{"activation": "tanh_gelu", "tie_embeddings": true, "init_std_o": 0.00525, "init_std_up": 0.0268, "init_std_down": 0.00525, "lr": 0.00145, "lr_mult_up": 1.45, "beta1": 0.9, "warmup_steps": 205, "decay_shape": "linear"}
MLP neurons of a small language model. Each row is named by its layer, matrix (up: input weights) and neuron, and shows model dimensions 32-127. Each number is 128 + 32 x the weight over its row's rms, rounded and kept within 0 to 255.
After each neuron's rows, "fires on" lists the tokens most often at its 100 highest values on Wikipedia text that the model never trained on. A number after a token or word is its count.

L10.up0 [ 85 199 129 147 174 123 119 138 147 153  85 124  95 130 145  91 118 144 118 107  91 167  82 149 140 140 113 114 129  86 105 114 123 194 114 170 134 114  92 153 134 127  57 115 105  62 133  99 189  94 145 145  88 128  70 166 132 120  70 160 146 113 101 110  95  81 116 110 115 127 159 136 139 138 142 144 104 167 185 131  96 188 135 148  95  68 134 161 120 142  89 135  69 153 151 194]
fires on: " w" 22, " W" 22, "w" 21, "c" 8, "-w" 7, "r" 7

L4.up499 [155 144 159 157 119 191 164 113  99 124 169 149  63 163 117 107 136  66 116 173 134 139  79  92 190 172  89 139 119 139 136 194 108 120 117 122 115 135 158 114 104 139 150 150 145 132  71  98 119 137 118 114 143 113  93  77 134 130 171 112 116 150  51 162 151  83  29 138 112 100 146 113 106 147 239 116 149 132 177  90 139 113 140 167 104 133 182 149  47 145 108 132 121 154 183 135]
fires on: "–" 33, "-" 12, "are" 7, "ro" 7, "ary" 5, "ose" 5

L9.up626 [146 150 116 122 128 128 124 126 115 118 110 116 157 182 128 105 134 120 173 147 154 128 176  81 196  97 144 151 125 102  70 121 154 115 115 115  99 142 111  69 136 111 206 110 102 111 164 134 122 181 153  64 143  99 131 130  97 125  96 176 139 133 146 134 131 137  85  94 129 170 206  69 124 137 131 101  44 183 116  89 132  92 155 150 134 156 121 107 103 131 160 105 141 126 158 154]
fires on: " |\n" 19, "as" 9, "is" 8, "ag" 6, "os" 5, ")\n" 5

L10.up317 [ 51  70 126 183  82 117 106 144 158 125 109 153 145  72 115  62 104 148 143 106  96 143 130 117 147 174 128 140 117  83 117 142 145  97  58 107 119 116 111 189 163 101 134 151  87 166 139 166 168 109 128  95 177 136 117 120 172 119 141 153 107 106 156 133  73 116 180  57  66 133 112 117  90 144 102 134 146  84 127 108 189 106 160 170 109 129  83 126  84 122 147  70 148 191 129 163]
fires on: " d" 33, " was" 15, "c" 8, "ñ" 6, "v" 5, "d" 4

L10.up500 [191  94 179 143 183 111 148 190 113 116 132 141  97 124  96  65 112 145 126 122 170 124  80 202 124 159 133  96 135 119  69 101 145 133 172  79 150 103 123 106 133 154 125 143 114 129  88 124 163 118 163 146  85 115  79  95  94 165 170 107 118 150 141 149  97 136 125 146  76 113 119 170 125 165 164 157 128 177 108 144 141  99 108 121  96 118 130 192 136 122 198 102 102  97  54 134]
fires on: " p" 48, " l" 10, " Cl" 8, " " 7, " s" 4

L8.up129 [150 191 124 116 108  95 104 131 130 155  84 106 128 103 161 119 150 109 139  48 153 106 102 150 100 118 150 151 154 139  22 142  96 174  53 149 135 106 125 143 181 172  63 146 106  87 126 166 155 126 128 139 118 154  84 100 184  99  99 133 180 117  72 143 117  80 117  97 183 172 108 103 133 124 136 137 127 205 147 125 178 161 145 160 112 142 126 110 121 156 170 113  63 123 100 131]
fires on: " " 32, "ay" 9, "t" 5, "ot" 5, " |" 4

L8.up149 [157 149 114 132 149  75 158  98 149  58  98 107 146 146 163 153 125 152 137 173 154  72 112 108 130 203 155  70 106  87 108 149 146 179 166 104 172  80 171 177  75 111 142 129 121  77 168  56 133 126 170 111 100 146 127 116 113 153 146 136 112 115 100 138 162 128 129 143 200 178 126 140 179 135 216 158 118 156 127 126 116 121 172 109 147 135 168 171 150 127  92 112 136 187 113 128]
fires on: " World" 14, " Per" 14, " You" 9, " US" 7, "ee" 6

L10.up628 [152 115 105 139 147  80 115 132 102 125 121 140 101  95 112 159 122 134  56  84 177 188  98 147  85 177 143 194 166 118 125 142 149 139  74 108 138 138 101 118 135 181  83  90  85 115 139 130 133 131 168 138 124 174 109 129  86 123 144  96 140 123 161 140  69 119 189 181 124 100 103  48 172 161 139  99 170  98 181 129 123 114 124  94 156  88 165 123 195 165 150 139 100 104 116 124]
fires on: " |\n" 25, "." 19, " " 15, " League" 6, " cont" 4

L2.up129 [114 112 168 199 135  99 119 134 100 148 135 154 114 105 101  99 132 174 169  76 195 117 123 172 184 120 159 109 116 126 133  89 127 163 130 115 162 136 107  83  98 135 186 153 139 128 142 171 141 113 120 142  61 195 120 118 159 113  83 157  91  85 105 153  93 140 153 126 123  38 125 146 112 127 129  80 101 194 161 139 124 117  85 158 184 136 117 122 139 124 170  58 181  69  63 155]
fires on: "," 100

L2.up555 [156 136 145 186 192 124 117 136 102  92 134 131  92  83 105 149 129 151 221 164  84 104 168 155 143 149 154 135  78 140  96 137 138 131 118 148  92 172 148 165 160 132 127  97  56 168 107 136 177 109 126 114 106 111 125  86 144 124 132 124  74  68 111 140  69 152 132  98  71 113 134  98 103 153 125 123  73 136 159  84 104  91 114 134 170 104  75  94 108 120 144 140 121 150 160 144]
fires on: " res" 25, " ev" 15, "ic" 14, "ial" 12, " dem" 8, "iss" 5

L8.up168 [126 167 160 138 175 113 118 188  96 201  84 138  86 121 101  59 112 133  94 123 141  49  93 150 102  64 107 115 107 126 127  91 137 134 113  96 119  82 142 138 119 110 122  85 155 133 118 132 171 113 133 165  77 132 162 157 155 103 112  69 127 123  99 120 132  85 131  84 125 168  66 169 113 147 175 147  41 149 139 152 145  97 154 159 123 121 157 148 122 158 117 111 155 124 107 132]
fires on: "," 15, " and" 14, "-" 9, " C" 8, " F" 6

L4.up26 [165 126  85 116 155 120 152 141 121 111 166 172 122 105 107  94 136 191 141 132 151  98 145 169 146 180 139 150 104 117 125 112 166  73 122  86 154 144  90 164  87 161  99  86 109 129 129  82 127  95 137 113 133 125 167 118 157 205  94 120 128  84 145 142 165  83 108 138 176 164 129  94 194 146 163 163 111  78  93 107 158 143 139 104 113 109 176  72 122 160 222 118 128 150 143 126]
fires on: " of" 27, " the" 21, "\n\n" 17

L2.up65 [124  79 113 139 102 106 127 118 152  85 191 140 119  75 151 129 137 180 110 176  96  89  29 128 109 148 173 117 106 117  96 201 116 182  65 124  90  99 115 103 116 126 155 127 111 144 145 122 136 124 138 147  87 179 145 100 139 131 150 147 138 115 129 167 138 133 133  79 141  75 126 120 199 117 185 180  97 119 148 158 173 135 102 126 161 110 177 170  92 130 108 184 113 142 118 141]
fires on: "|" 29, "==" 22, "ish" 16, " US" 8, "′" 6

L9.up469 [185  77 160 138 124 140 114 107  48 162 162 169 168 164 142 130 127 167 143  81 186 135  86 167  40  95 128 136  69 139 105 120 105 190 178 118  87 130 176 131  93 140 138 106 145 206  79 108 144 107 146 173 124 115 142 114 149 135 136 113 124 136 178 129 135 118 107 176 139  75  91 101  79  89 115  85 137  67 142  87 107 120 170 131 168 116 128 216 194 141 140 111 179 105 149  98]
fires on: "'s" 40, "==" 10, " and" 6

L8.up20 [182 138 162  81  93 149 140 123 137 128 161 135  75 149  94 165 114 111 107  88 125  91 128 155 193 124 166 159 134 129 143 159 152 144 132  61 155 112 145 172 181 155 121 145 173 170 107 103  93 136  34  92 132 116 114  70 123  82 132 177  93 123  94 119 118  98 104 115  78 171  98  82 135 122 158 161 123 113  89 133 150  61 137 124 177 128 124  96  59 134 122  78 119 137 116 147]
fires on: "–" 23, " m" 10, " (" 10, "om" 8, " and" 7, "," 6

L4.up334 [136  92 112 135 174 109 171 124 107  71 132 101 103 133  89 107 125 171  59 175 162 118 122 108 105 142 100 149 132 168 104 142 159 178 141  72 114 126 126 122 100 157 113 173 100  83 110 107 204 122 168 149 133  60 165  71 139 117 115 162  81  97 109 170 112 101 109  90  98 106 125 142 134 112 234  85  63 161 140 152 147 147 177 141 152 112 103 148 199 151 112 170 118 153 101 149]
fires on: " are" 28, " were" 23, " was" 18, " as" 11, " is" 10, " |" 4

L2.up128 [153  17 104 160 193  93 131  83 127  82 116 165  96  85 120  78 117 120 150 115 111 147 155 128 136  90 173 143 127 115  76 138 123  92 137 104 138 117 116 163 139 124 108 132 133  93 107 165 158 114 165 160 134 108 143 123 108 131 142 159 133 129 127 137 152 150 125 139 148 131 128 135 165 130 115 212 137  59 102  62 149 118  92 123 102  65 158 160 142 157 120  55 153 165 101 149]
fires on: "ig" 14, "ict" 12, "ending" 8, " led" 6, " insp" 6, "ass" 6

L2.up126 [128 115 107 159  98  81 135 130 108  67 132  85 169 126 126 138 142 131 101 127 153  78  67 149 159 153 175 163  71 150 163 134 136 142 147 108  72 105 142 107 186 170  78  99 128  53 116 163 151  70 114 183 115 108 137 150 128 156 124 234 107 101  77 155 127 110  55 121 134 130 123 148  95  84 147 133  30 158 104  97 145 143  86 173 148 125 149 185 199 125 151 149 133  93  92  93]
fires on: "al" 16, " |" 11, "reek" 9, "'s" 9, "ic" 8, "ological" 8

L9.up228 [136  64 169  84 101  80 126 146 157 117 129 163  92 148 122 138 124 134 151  87 133  97 182 141 133 147 143 105 116 134 107 113 135 159  64  71 184 125 144  91 197 146 110 104 147 194 178 166 133 105 107  85 110 154  82 153 153 118 127 150 115 136  95 162 107 178 126 125  61 163 147  98 105 141 120 140 131 114 130 119 134  88 142 175 158  66 112 148  69 106 154  75 151  97  74 136]
fires on: "," 45, "p" 7, " m" 5

L10.up311 [120  92 136 121 135 149 120 162  68 159 155 111 114 129  94 140 113 150  91 144 125 123  96 118  61 150 120  94 104 126 151 121 137 155 106 122 112 160 155 133  65 157 168 148  97 132 124  88 200  76 160 164 101  96 126  72 150 176 189 157 193 160  99 162 139 101 132 141  98  86  85 151 129 152 160 125 106 138 115 141  59 169 147 140 134 137 121 122 163 134 152 109 120 124 116 164]
fires on: "-" 41, "ee" 9, " land" 5, " Bar" 4, "10" 4

L4.up66 [185 129 115 171 161  46 106 124 122  93 100 155  82 127 132 191 133 139  64 114 131  86 109 151 164 184 161 144 151 109 124 103  92 153  73  91 125 108  96 108 168 153 164 151 147 131  47 133 188 103 154 182 120 107 157 117 125 152 117  75 101 138 137 130 101 171  99  85  88 145  91 123 165 103 187 169  66 145 150  63 158 171 153 153 111 135 116 157 105 149 164  69 121 105 103 112]
fires on: " |" 47, " del" 18, "el" 13, "ell" 5, "ime" 5

L6.up69 [198  75  74  85 173  81 156  31 124  71 149 114 132 110 120  97 123 144 161 121 165 124 142 151 175 150 135 146  97 111 176 118 146 123 144  97 110 113 125 201 122 140 102 137 178 145 132 107 202 168 136  76 119 157 118 162 128 120 111 121 115  93  77 130 147 160 178 190 133 159 120 130 155 179  98 131  75 114 111  54 142  92 102  84 143 125 122 142 110 134 146  37  96 122  99 103]
fires on: " electric" 14, " commun" 10, " ex" 8, " met" 8, " med" 8, "unicip" 6

L2.up214 [188 144  64  83 110  72 144  82  96  88  98 136 118 140 121  85 128 201 158  99 144 157 103 140 177 204 128  98 118 105 116 104 111 130 116 120 149 110 131 123  58 148 138 152 110 144 189  77 139 112 197 158 108 127 148  91  79 145 149 150 160  56  95 151  75 108 149 110 149 104  99 111 188 113 100 203 141 150 103 173 166 125 140  95 129  99 106 131  92 145 160 130 154 135 191 160]
fires on: "." 21, " by" 12, " World" 8, " single" 7, " the" 7, "ring" 5

L10.up66 [172 150 112 117  92 122 136  76 110 146 145 130 157 120 128 139 131 104  90 134 150  80 125 104 102 146 145 133 112 103 139 147 152 101 143 139 165 113 112 132  76 175 176 156 135 120 144  86 106  63  86 127 135 168 124  95 104 139  94 119 135  68 115 158 139 122 158 113  88 152  53 129 212 107 169 132 124 155 174 131 114  94 202 136 139 112 168 171  88 125  95 146 144 137 113 112]
fires on: "e" 25, " You" 11, "ee" 11, "le" 7, "he" 7

L10.up243 [180 178 136 174 174  78 177 156 122 116  86 156 154 159 119 123 125 129 104 121 134 139 119 221 119 136 207 135 105 112 109  98 169 102  91 147 176 126 115 136 120 119  95 144 111 137  92 135 141   6 156 129  74 103 148 212 124 146 122  90  91 195  85 121 119 149 142 109  67 151 142 174 166 138 109 104  73 180 124  90 126 126 145 160 112 104 104 125 132 138 154 148 184  64  81 121]
fires on: " con" 44, "f" 16, "00" 8, " Con" 8, "." 4

L9.up455 [ 85  83 162  84  81 184  83 125  87 180 166 118  92 180  70 120 106 170 110 116 121 113 138 128 132 126 158 108 142 120 132 152 130 116 106  78 145  74  93 103 104 204 108 129 139 179 186 130 136 121 158 135  69  76 122 114 155  92 138 173 113 138 126 175  96  59 110 122  88  76  87  67 122 116 160 148 126 121 149 157 110 130  85 165 146 132 108 121  48  81 129 134 128 115  47 131]
fires on: " and" 62, "," 13, " from" 5, " in" 4

L2.up303 [117  96 114 169 212 104  95  81  96 157 108  95 127  90  81  77 120 152 151 133 110 123 166 112 150 177 116  94 106  94 156 145 113  97 126 141  65 144 110 144 145 140 110 104  86 118 192 132 134 159 164 118  99 140 133  91  89 107 151 115 157  90 121  90 116 126 160 158  90 123  89  85 147 158 120  88  62 122 156 133 161 123 140 146 131 149  98 133 153 137 182 107 159 118  88 145]
fires on: "c" 43, "isc" 18, "ss" 9, "anc" 8, "cc" 5

L2.up612 [ 70  92 111 111 111  91  65 129  93  68 116 184 146 157  53 106 111 181 111 147 155 121  73 137 180 135  84 151 163  88 155 157 113  94  99  46 102 134 109 130 147 116 136 156 161 184 160  91 119 197 167 177 164 133 161 110 120 167 139 124 145  92 153 127  98 104  92 141  92  75 104  92 189 100 168 144 138  86 124 124 145 112 113 151 104 135 146 170 106 109 119 106 107 138 102 138]
fires on: ":" 21, "'," 16, " el" 11, " ar" 11, " footballer" 8

L2.up459 [213 145  90 165 169 142 111 128 105 130 156 133  99  86 152 133 124 124 118 125 121  89 119  76 190 154  99 178  70 139 108 171 115 154 187 132 114 100 131 142 131 170 112 119  82 123 111 166 102  95 204 114 108 116  94 138 165 138 194 128 183 105  81 126 165  97  32 148 106 111  98 128 154 147 127 149 149  54 132  63 152 130 165 165 197  64 141 102 125 115 110 109  95 164 126 151]
fires on: "ance" 17, "ity" 12, "ergy" 10, "et" 9, "ment" 8, "ation" 8

L2.up620 [152 122 101 144 212 136 136 178 156  51 146 143 114 142 113 154 130 150 184 106 205  80  99 159 153 161 104 152  65 150  82 137 129 171 131 143 132 136  98 124 164 142  91 122 127  69  81 181 179  76 143 160 112 104 137 111 118 129 111 120  74 101 115 153 127 112  87 120 129  97 108  97 104 115 123 176  80 126 112  69 104  90  96 205 135  94 130 151 109 169 144 112 187 105 137 105]
fires on: " |" 19, " not" 18, "ial" 11, "t" 8, "ic" 7, "ical" 4

L6.up398 [125 115 112 123  79 104  85  99 160  74 136 163  95  89 179 133 125 137 119 177  95  40  86 105  72 199 153 138 112 130  90 174 143 156 114 109 125 136 109 136  94 109 131 181 133 161 150 107 121 135 105  71 117 160 166 100 136 163 176 151 118 126 145 153 167 122 153 133 143 110  93 170 224 161 171 119 108 148 153 152 146 130 111  94 159  60 121 129  93 141 157 156 127 106 105 133]
fires on: "′" 43, "====" 8, " US" 7, " World" 6, "===" 4

L8.up121 [140 104 128  99  40 104 109 110 110 172 107 158  97 142 128  74 149 132 170 156 107  58 130 101 110 108  69 132 120 143 105 150 110 134 113 151 173  73 148 144 113 210  96 120  47 150 125 160 161  98 138 120  89 157  75 145 110 102 190 108 117 108 107 157 104 121 129 111 115 107 150  90 148 112 112 135  75 157 141 127 187  95 153 161 110 129 140 123 136 100 163 115 106 148  53 116]
fires on: "s" 25, "ing" 24, "ed" 10, "ers" 7, "m" 4, ":" 4

L2.up3 [ 70 196 112 165 189 143  92 103 107 136  79 172 129  86  70  70 127 132  95 124 109 120 184 165 147 131 143 108 128 113 156 131 174 151 142 185  85 123  70 154 102 115 108 136 111  46 166 112 157 113  96 108 137 128 109  94 117  86  72 119 104  93 149 139  93  71 159 142 129  72 117  99 146 127  92 129 165 122 175 139 143  77 153  83 180 170  99  93 199 143 102  80 161 139 121 119]
fires on: " rec" 20, " resp" 19, " conc" 16, " And" 12, "isc" 8, "anc" 5

L6.up634 [ 79 145 129 146 116 138  97  86  70 123 110 140 138  67 100 155 123 164  72 121 122  86  97 124 140 136 141  99 183 127  46 203  68 167 106 120 150  99 136 109 108  97 146 185  68 164 149 107 128 127 124 124 108 148 116  92 118  54 185 157 190  91 111 135  69 144  71 117 122 148 133  63 161 113 148 116 168  98 108 132 141 130 111 147 183  98 102 129 140  89 150 128  72 180 120 149]
fires on: " Sh" 31, " Bel" 12, " away" 8, "-l" 6, " comb" 5, " East" 4

L8.up10 [186 139  64 120 208 122 121 172  98  79 109 115 103 145 117 121 130 104 141 128 151  78 109 139 188 149 176 124 112 100 117 115 115  90 115 122 169 100  55 171  41 171 107  72 145 134 161 169 179  80 160 140 115 139 136  98  28 144 129 181 136 137 125 122 122 159 134 123 146 136 102 106 135 160 152 155  88 150 132 113 120 147 129 167  84 156 137 170 135 127 119  90 130 111 121 145]
fires on: "n" 14, "ag" 13, "c" 10, "th" 7, "t" 5, "g" 5

L6.up639 [183 129 113 139 109  74 147 139 136 104 103 175 115 142 147 121 134 151 125 116 191 131 134 116 160 161 158 162 141 123  96 151 118  96 155  72 148 152 124 117 156 129 101 133 113 139 123 173 102 139 114 102 105  94  92  92 132 135 193 166 170 150 142 114 157 194 110 161  82 205 125 115  87 133 103 124 133 115 102  91 175  97 164 158 154 102  54  67  64 188 104  84  85  93 105 168]
fires on: "," 18, " |\n" 15, " (" 10, "ost" 5, " are" 5

L10.up7 [200  94  79 182 174  57 130 117 117 103  81 177 131 100  98 136 137 166 183 132 168 149 137  85 156 161 165 130  92 109 116 150 181 171 114 140 162 130 150 178 152 103 129  59  96 131 124 160 107 151 130 121  86  93  99 121 103 133 107 114 106 150 114 132  87 112 139 157 140 115 164 142 140 177 130 153  88 210 130 131 102  92  83 126  65 129 146 120 113  92 168 103  88  62 131 164]
fires on: "ops" 13, "os" 11, "ens" 11, "od" 6, "ins" 5, "as" 5

L8.up308 [ 91 138 136 142 124  89 181 130  99 130 112 146 182  82 102  90 136 153 129 130 116 122  68 174 169 121 105  97  93 154 112 168 151 129 163 101 161 162  67 163 149 133 153 169 111 131 107  88  97 127 143  91 145 108 171 143 110 192 187 157 165 123 136 124 135  27 141 109  94  76 144 183 126 138 127 121  46 139 138  89 133 117 132 137 131 122 191 115 116 155 227 147 135  90  80 105]
fires on: "z" 13, "ro" 12, " of" 11, ":" 8, "io" 7, "á" 6

L9.up443 [111 109 130 159 123 157 129 151 131 122 131 193  66 144 148 122 132 157 124 117 139  88 119 115 132 106  90 126 135 117  45 132 113 158 127 154  95 188  75 152 179 140 109 159  98 169 183 179 128 117 130 127  94  93 139 121 165 158 141 114 185  93  92 112 152 128 174 134  68 149 126  69  92 124 149 151  99 135 152  88 131 148 147 134 144 136 131  77 111 120 132 123 111  89  77 141]
fires on: "m" 31, "ph" 12, "p" 7, "ach" 4

L4.up150 [ 96 128 104 184 114 122  88 113 106 175 112 148 117 139 133 111 115 149  82 115 123 100 178 173  98 139 152 171 126 106 158 120 140 133  98 113 147 141 104 108 146 111 129 137  53 178 143 130 125 103 192 150 156 186 124 148 137 150 129  98 138 145 130 151 150 105 142 138  85 122 162 155 227 165 110  71 105 107 152 151 124 118 117 166 131 184 131 104 165 138 200 108 152 126 100  87]
fires on: " " 32, " League" 28, " Apps" 10, " Division" 6

L2.up149 [109  65  97 157 148 112 170  90 102 139 147 127  90 113 100  85 111 178 120 183 161 136 134 128 169 129 136 123 123 154 165 129 157 189 128 119  60 136  97  91 143 133 126 121  91 129  86  91 188 170 123 103 113 109 142 120 138 160  73 178 131 145 134 184 148 156  91  73 123  47 129  89 138  74 149 107  92 148 119 120 150 159 149 182 118 114 155 163 121 162 138 141 124 127 105 137]
fires on: " –" 42, "," 29, "=" 12, ")," 7, " -" 5, " as" 4

L8.up351 [113 220  95 154 105 138 137  80 129 130  95 105 119 123 125 108 103  91 155  91  95  55 166 135 103 131 167 160  98 135  96 138 108 140 114 124 115 132 144 129 116 137 160 144  62  99 131  66 132 137 106 178 159 142 149 131 178 119 144  92 143 132  80 119 118  77 122 181 146 126  95  96 170  92 114 160 102 175 132 162 193  75  95 164 149 121 196 126  68 151  74 126 115 154  76 129]
fires on: " " 29, " |" 20, "ing" 17, "ic" 9

L6.up492 [108 155 127 209 160 133  87 154 112 102  43  98  84 137 144 144 106 104 113  91 130 133 110 103 123 151 147 144 138 132 105 148 101  89 138 141  54 135 119 161 161 174  98 109 134  99 120 185 128  97 137 151 110 187 123 102 126 180 114 165 113  33 124 115 134 120  92 162  57 120 122 121 102 153 161 103 151 156 121 126 195 113 190 166 146  94 113 132 117 133 138  93 157 147 150 208]
fires on: " was" 28, " ass" 14, "l" 14, "e" 11, " were" 8, "v" 6

L10.up514 [139 108  99 104 155  64 147 132 151  98 123 167  65 155 129  92 155 122 132  71 136 162  99 179 135 149 168  95 124 132  63 140 141 198  93 160 168 116 150 112 179 141  86 140 176 145  63 103 151 100 121 117 111 141 113 146 114 113 115  50 134 115  86 141 101 140  98 156 107 112 168 172 144 147 170 128 128 139 145 103 156 104 123 104 159  99 121  96 133 118 172 131  91 144  80 159]
fires on: "le" 18, "." 10, "f" 8, " mm" 7, "u" 7

L2.up46 [189 199 142  86 147 109 141 111 127 137  97 148 109 127 116  94 112 164 159 133 139  45  74 123 143 128 120 163 111 131 144 132 148 147 101  87 125 109 110 150  99 192 176 100 170 141 124 126 154 107 182 153  89 136 117 140 146 150  65 134 112 138 105 168  81 154 106 123 148 171 132 174 155 157 117 130  99 104 114 129 134 129 146 162 150 120 129 192  60 136 180  72  80  78 119 115]
fires on: " |" 42, "re" 13, " |\n" 9, " station" 5, "el" 4, "il" 4

L2.up201 [117 147  78 146 133  99 186 112 121 116 163  83  85 175 132 118 139 135 131 153 193 109 117 173 173 147  78 137 114 186 157 127 179 135  84 116 108 135  87 132 121 139  86 130 107 119 130 149 139 154 136 125  78 107 123 125 170 120  93 196  98 117  48 197 157  81 131 116 137 151  93 144 110 101 176  77  74 174 146 185 140 163 157 152 123 120 147 184 143 149 127 146 142  73 108 110]
fires on: "," 86, " |" 9

L4.up210 [130 139 155  98 136 112 126  78  63 128 112 129 102 144 152 187 127  78 137  98 197 163  71 125 177 104  83  94 121 123 108 158 108 132 130 168 137 112 119 154 177 135 137 169 153 103 134 137 126 134 141 138 136  93  92 114  79 109 123 173 179  95 114 120 140 183  78 201  76  94 113 130  58 102 155 134 128 169 184  79 174 120 115 181 165 140 134  85  69 109 114  91 163 159 123 137]
fires on: "-" 30, "–" 8, "h" 6, "ah" 4, "ay" 4

L8.up372 [119 139 134 145 156  93 111 138 163 116 146 144  90 102 146  71 130 143 156  61 117 102  81 158 137 130 176 121 123 112  71  91  77 201 119 146 150  97 128 162 152  86 122 159 103  51 140 131 173 132 101 169  59 108 195 118 121 132 166 125 137 130  96 113 142  93 191 121 113  95 124 147 132  88  92 136  98 171 151 148 126 120  98 107 147  99 125 153 149 111 179  94 141 106 124 164]
fires on: " and" 25, "w" 12, "b" 9, "p" 6, "G" 5, "c" 5

L9.up545 [127 137 167 153 122  46 118 116 146 158 151 165 110 175 132  93  92 203 157  61 141 112  95 148 146  95 120  73 113 111  58 122 190 156 125  82 133 146 121 135 110 162 103 180 165 108 199 106  87  87 123 110  88 164 139 133  91 150 118 147 175 121 140 153 199 150 153 107 141  82 140  92 132 131  39  62  85 161 127 184 157 141 116 131 223 117 115 115  33 161 125 138 142 157  59 163]
fires on: " K" 50, "K" 17, " " 11, "k" 6

L10.up354 [152 166 103 114 167 131 133  84  96 117 109  86 110 140 153 197 107 144  63  97  67 114 113 112  80 105 165 164 170 144 138  87 199 107  91  85 191 123  98 141 140 133 160 170 170 150  52  97 178 123 137 212 128  98 179 137 113 102 129 169 141 175 101 165 179 133 182 114 129 106 158 137 162  91 132  72 189  81 128  95 146 124 129 198 102 150  92 145 146  71 157 166 117 156 117 104]
fires on: " " 37, " as" 26, " Con" 9, "-" 4

L4.up576 [111 122 161 150 151 150  97 144  48 161 158 114 151 154  91 126 128 124 197 179 153 123 113 105 154 136 137 111 114 152 156 148 151 185 147 112 158 157 142 158 140 159 120  94 122 136  89 157 190 113 104 125 113  73  81  95 174 117 101 131  61  95 101 181 153 100  96 128 139  89 149 118  71 164 175  71 102 217 136  91 151  90 154 138 140 154  85 130 134  92 149 120 135 123  97 129]
fires on: "°N" 15, "us" 9, "36" 8, "30" 7, " it" 7, "27" 4

L4.up331 [ 56 105 111 101 126 125 173 103 128 133 179 149  80 165 126  48 117 159 107 114 155  97 139 194 150 146 153 118 123 173 154 126 151 145 145  89 150 132 118  94  82 163 109 111 104 118  99 104 105 148 199 139 109  96 173 130 157 113 118 167 125 108 110 198 112 124  89 137 113  53  71 161 135 103 213  91 115 123 129 159 137 176  92 144 117  83 159 105 145 151 192 146  64  73  95 151]
fires on: "," 31, ";" 21, ":" 12, " where" 6, " between" 6

L6.up31 [123  42 129 205 141 129 117 137 136 100 109 117 102 157 125 150 113 145 134 114 159 205 116 120 110 164 146 188 104 115 140 167 122 122 144 120 105 144 127  96 130 130 158 234 104 122 146 129 165 139  69 141 133 137  88  83 119  97 127 142 130 136  76 140  86  84 101  59  78 115 115 172 146 113 123 122 141 180 128  83  99  26 132 104 198 128 140 118 167 159 116 126 122 149 132  94]
fires on: " te" 17, " e" 16, " tem" 9, " rem" 9

L9.up622 [121 124 137 169 145 154 147 125  86 135 132 142 121 180 151 122 132 143 114 125  84 109 107 123 134 127 102 147  97 149 151 177 120 116 166 138 140  88 147 111 113 120 148 154 143 146 109  91 104 144  53 157 146 120 100 117 112 151 119 118  97 109  98 124 197 141 125 113 116 118 138 112 193 117 138  97 156 132 169  95 195  62 138 231 163 180 111 166  58 114 178 165 182 126  94 112]
fires on: "–" 29, " " 16, " a" 8, ")" 8, " as" 6

L4.up167 [ 90  60 131 127  92 181 154  91  96  86 139 153 111 118  87 150 108 140 122 132  74 117 123 164 118 109 149 132 152 109 175 157 189  47 112  78  79 126  83 152 147 105 114 155 133 136 128 108 148 152 144 133 130  87 165 132  93 175 145 113 120 124 103 164 136  90 171 154  63  98 118 124 190 125 151 110 100 132 159 145 178 161 175 111 157 147 147 145 101 108 145 116 122  98  68  88]
fires on: "'," 43, ":" 23, " :" 13, " Mc" 9

L4.up315 [ 98 125 114 105 219 101 125 140 124  94 102 137 122 129 109 159 126 101 128 117 123 134  59 155 161 148 206 130  71 131  94  92 125 145 126 129  89 178  78 109 154 133 142  96 130 104 107 120 156 116 151  91 169  80 172 141 165 142 125 116  78 103 135 139 155 114 134 130  47 143  65 126 100 162 197 106  72 119 172 119 112 157 159 146 138 188 152 129  95 144 241  97 164 100  77 114]
fires on: "i" 31, "a" 13, "io" 12, "ic" 9, "ro" 6

L8.up323 [136 119 115 105 125 145 136 109 134 146  73 154  78 171 122 139 110 107 138  76 136 162 135 152 133 114 134 162 109 119 166 182 118  75 142 127 116 115 125 128 151 126 122 104 135 122 116 151 131 135  49  86 116  95  86 141  91 174 106 161 130 164 147 151  83 143  20 119  84 119  43 125 151 125 103  87 135  86 118  35 194 122 156 134 145 211 106  53  94 133 133  65 136  74 136 162]
fires on: "," 28, "-" 12, "ens" 8, "–" 6, "ri" 4, "te" 4

L9.up416 [120 135 102 111 138 128 127 105 104  87 123 125  82  94 142 107 145 111 126 166 171  85  78 104 172 153 127  86 138 115  63 134 157 151 158 110 130  98 120 131 171 123 105  97 144 105 185 137 140 118 126 115  30 113  82 128 147 169 179 171  93 113 112 138 134 130 167 136 162 129 125 151 119  99 110 204  89 168 151 132 120 134 110 130  49 132 118 173 146 187 100 125  91  69 121 135]
fires on: "an" 13, "ew" 10, "W" 9, "w" 8, "g" 6, "ag" 6

L8.up371 [124 173 197 116 155  79 108 138 126 166 157 147 107 119 121  83 116 230 156 163 122  95 104 202 104 169 147 118 127 121  78 122 134 185 147  71 151  96  92  87  81 122 140 136  69 130 123 135 150 104 118 156  75 188 146 134 136 114 112 139 118 109 124 152 140 111 112  76 148 104  88 173 116 120 129  72  80 203 143 189 165 119  94 126 123 126 157 106 100 138 175 127 208  98  68 143]
fires on: " " 30, " and" 29, "," 26